Part of a small language model's weights.
Size: 3 heads of 64, MLP 576 tanh GELU, vocabulary 2298.
Training: a variant of Adam for these matrices, 320M tokens, 6708 steps.
MLP neurons of a small language model. Each row is named by its layer, matrix (up: input weights; down: output weights) and neuron, and shows model dimensions 96-191. Each number is 128 + 24 x the weight over its row's rms, rounded and kept within 0 to 255. Numbers have three digits each.
Before each neuron's rows, "fires after" lists the tokens most often just before its 100 highest values on Wikipedia text that the model never trained on.

fires after: " al", " un", "n", " h", " ", " n"
L7.up204:162099156092129116162164136099088118128152103133080087134130152138147107089145114114125137167120109105103123125145170128117108137169124118126132124106122167112074105105111125132118150136138100107151164142144154117088138125105152099140125153121154100108163155136153133149153113097123106161
L7.down204:121127131119114126134082122125117111132125189143085128086081158116121163125149142133072084120141120138119096153157159112083138152144123141153124118106139116118113101123108109094172112164135143113119101094155125143100142100181101125120072136115117151145162098180128127170114077131153148143

fires after: " S", " J", " Mad", " Ar", " im"
L2.up488:152110134096109115106140132106127121135132104123154105141140101089158162137130139107130101100120154144138120136141104130124101129137140091122128117083135122117140135111119122155131131135092091103110102098151148104148143126115056140142129113095087122122158138167127099133107132147119142162
L2.down488:138112107157140077109108160132101140131179147126161154138125109109131187151133138137142106096133146151091135152193091148095133138110145138137124109129114079138117116122095093062137108100105119087128124143124131145093158132157114120144096133118095173139132121143117139194168105114109136162

fires after: ":", "°", "b", "|---|---|---|---", " Christ", "er"
L7.up261:144143133143174114111112151127148099158147102167112128137122131120155154123164101112114125178082143105122089138117148159132072115090119135115107125094120095135171150120109125138162139147099092137128145105148132172139149096147075110119124140106158130100124155089123091102108134146140142104
L7.down261:140156158130100146132133110111117124117082124133094155150133096143137146120116151124146126124155174143139115148122146109128131116146115147138122102181137100148139151117127149122134145138170166152141106134098155085137117127121092117123159133136128110045102141083159167106141109164108123125

fires after: "ra", " sim", " th", "ro", "n", " W"
L2.up78:123124144133115173127114132089126116112124118139165115138098156104093128140132144113157063152140079106122143123122198132121077170137128141197119111137096165133128122147136115171131130146181140121129135124105111086150121051133133110150130130119093139139121155109136103111141098111128144155
L2.down78:118082153154135129137138128133116106105126128125144061080124161109155124139093142135136137126115126129147152192114112119136091169116162105136122135117146151120190136115121110156117122180184114104125146096104125142119137105134109145172102137111115148101061163132160124108125119152143132136

fires after: " C", "ish", " c", "c", "en", " reg"
L2.up82:160140108142162080090155151086135094150132127156155160144132136140113166113176214108144126121135078145095106158110130141138097150106161134160126108154103138108106115139116133133158150156109132100129110167139128115107133077115081137146121169115125171116120170164100105119108104107122126166
L2.down82:184110087138147138132111089140150110110114119133111151162157145122116112181162107098150171142108126148152159101098101123180133114122078134139136092082137143160137119155130102101133139111110127110163141147106107142123097152110115121157115145113134150105088114134146148129084126150164113162

fires after: "os", "us", "om", "u", "ene", "res"
L7.up182:079093118152140104135131129079083120110125118123113126129071151152135154161129144079133144142111172122131159145130098131162107110139095144162114125118141118116097150137129137160120093149146120133170098110139134129147128130126113115147113111110180168107124199113093131132099060089144109122
L7.down182:128144141117095094113152119121106147114111155163176141150098137089118112156151187157103136107145133131121165111159146128161137132178126142106184150124122136100124140117112151130125129157163117152161088134120114108133117153168138107106096149130065113145148157097110117126133113112121097166

fires after: " P", " p", "p", " per", " b"
L7.up255:125126114123122162136164125061140122164153093122095109107115117176127096139093153124138081132120143135102094127121112173158081182139153165119085119142101144142183108112122113139080136114133122135163148126111134168160172131128103163139114134120111134142112103105132155130131123135139158145
L7.down255:136134134111125149091099119146112124175114126112126177092084142106132137117154117114132143152132117160142142106135138072095107133111162154100149096098118112160127064116169089158117173102113134129139122168105121119122170101157101130100144094151165119119127080117109162155101095126093173111

fires after: " V", "p", " inv", " P", " L", " J"
L4.up48:161124152117097134125163142146129136143137096142140114114100134130142120159112126112147092097155093109109127121133113167107141148145115141137114107147149100087125077112126114147112112104118112162114131072122151128118128161106072122155080103139071124137117152161121070111128138125080124142
L4.down48:107098147111113147126153106173129125069122079156153136186153147084097123144120145158145134117102148094078163149159139142143144098145110143116150128155101174114122154110153145116116101140129136104082136169144147122147161106143137111137155170129163140134123157112109108109134157136159104107

fires after: " U", " ", "i", " I", "T"
L7.up416:122126115146083172108113147080157101123130132123127093118116121122140166163131157102129159135165106176128078131140112128111136121119132104129110091137133142158115124117159134100088119116088158103112131100125139149141132163129148184156120127149111105082082175156149185136097155097155104143
L7.down416:126119116118166082145157106077126115172114163127110099144094133146097079151114103159116142133105136107151125117158098161150060147138106131164120140126110112119125175140130125178135134143115104110078129135089131115104070154137083124158126101129127117131175139094151064138128099089128136115

fires after: "f", " f", " g", " kn", " sur"
L2.up346:138110125124110132096146149121116122144123075147122096121086143121125093127127105135125121115151151108106124134142134143149100178169147129108126101138114174097142121119106117127128106129180127118177100139147113113157133105095140144122119108106075127134111143155133125115147076125143128150
L2.down346:132184156127141147139067116173166139086111145145123159107136108135139123098125096114097094118157134132110120092127150123139163151176139127144128137142091144134094114117148095102113104119108099182142123142111119102167190107098132114112132109099146099112142158133114143143097157121114146092

fires after: "u", "o", "ug", "ra", " Jun", " H"
L7.up199:142113175115102134164115146128133144091086111132115140118133134120108131131133120124124151112145106139099151105162157128111125119128160145158112153066071113096089132154139108136137162159148080117138126111124146084141146110125139131167124117117100131116092105094111148120092109112144142158
L7.down199:102134102114120097156134087124121131146134163163121091121114168106134130063115166115141145123184151085113113136128142138144123139167130140149131157143158135157110137122147151105134141152141129101144105220143109104130141113120146121113138105145100108116116088135170134128098134108141152163

fires after: " the", " his", " football", "ild", " bet", "rit"
L3.up342:077087138152124131157133155108107108136124128138197122161109165125159155127125092124122124122150149114105139157094115160090090100150164079137117111110131128101122137160102110104163167143155155088140151169121157073125140104114095092160157098122139130127106123078131148131124114150139094145
L3.down342:146092127107112072159139131144095135152149153133084121133126110097121131091086129115128136140144125119156126118115144144086130123157121124077103102136151078144114112115107129110089091163106171134128134130179129111118133090124115115137157131154136109131081134066114125142129130110094128134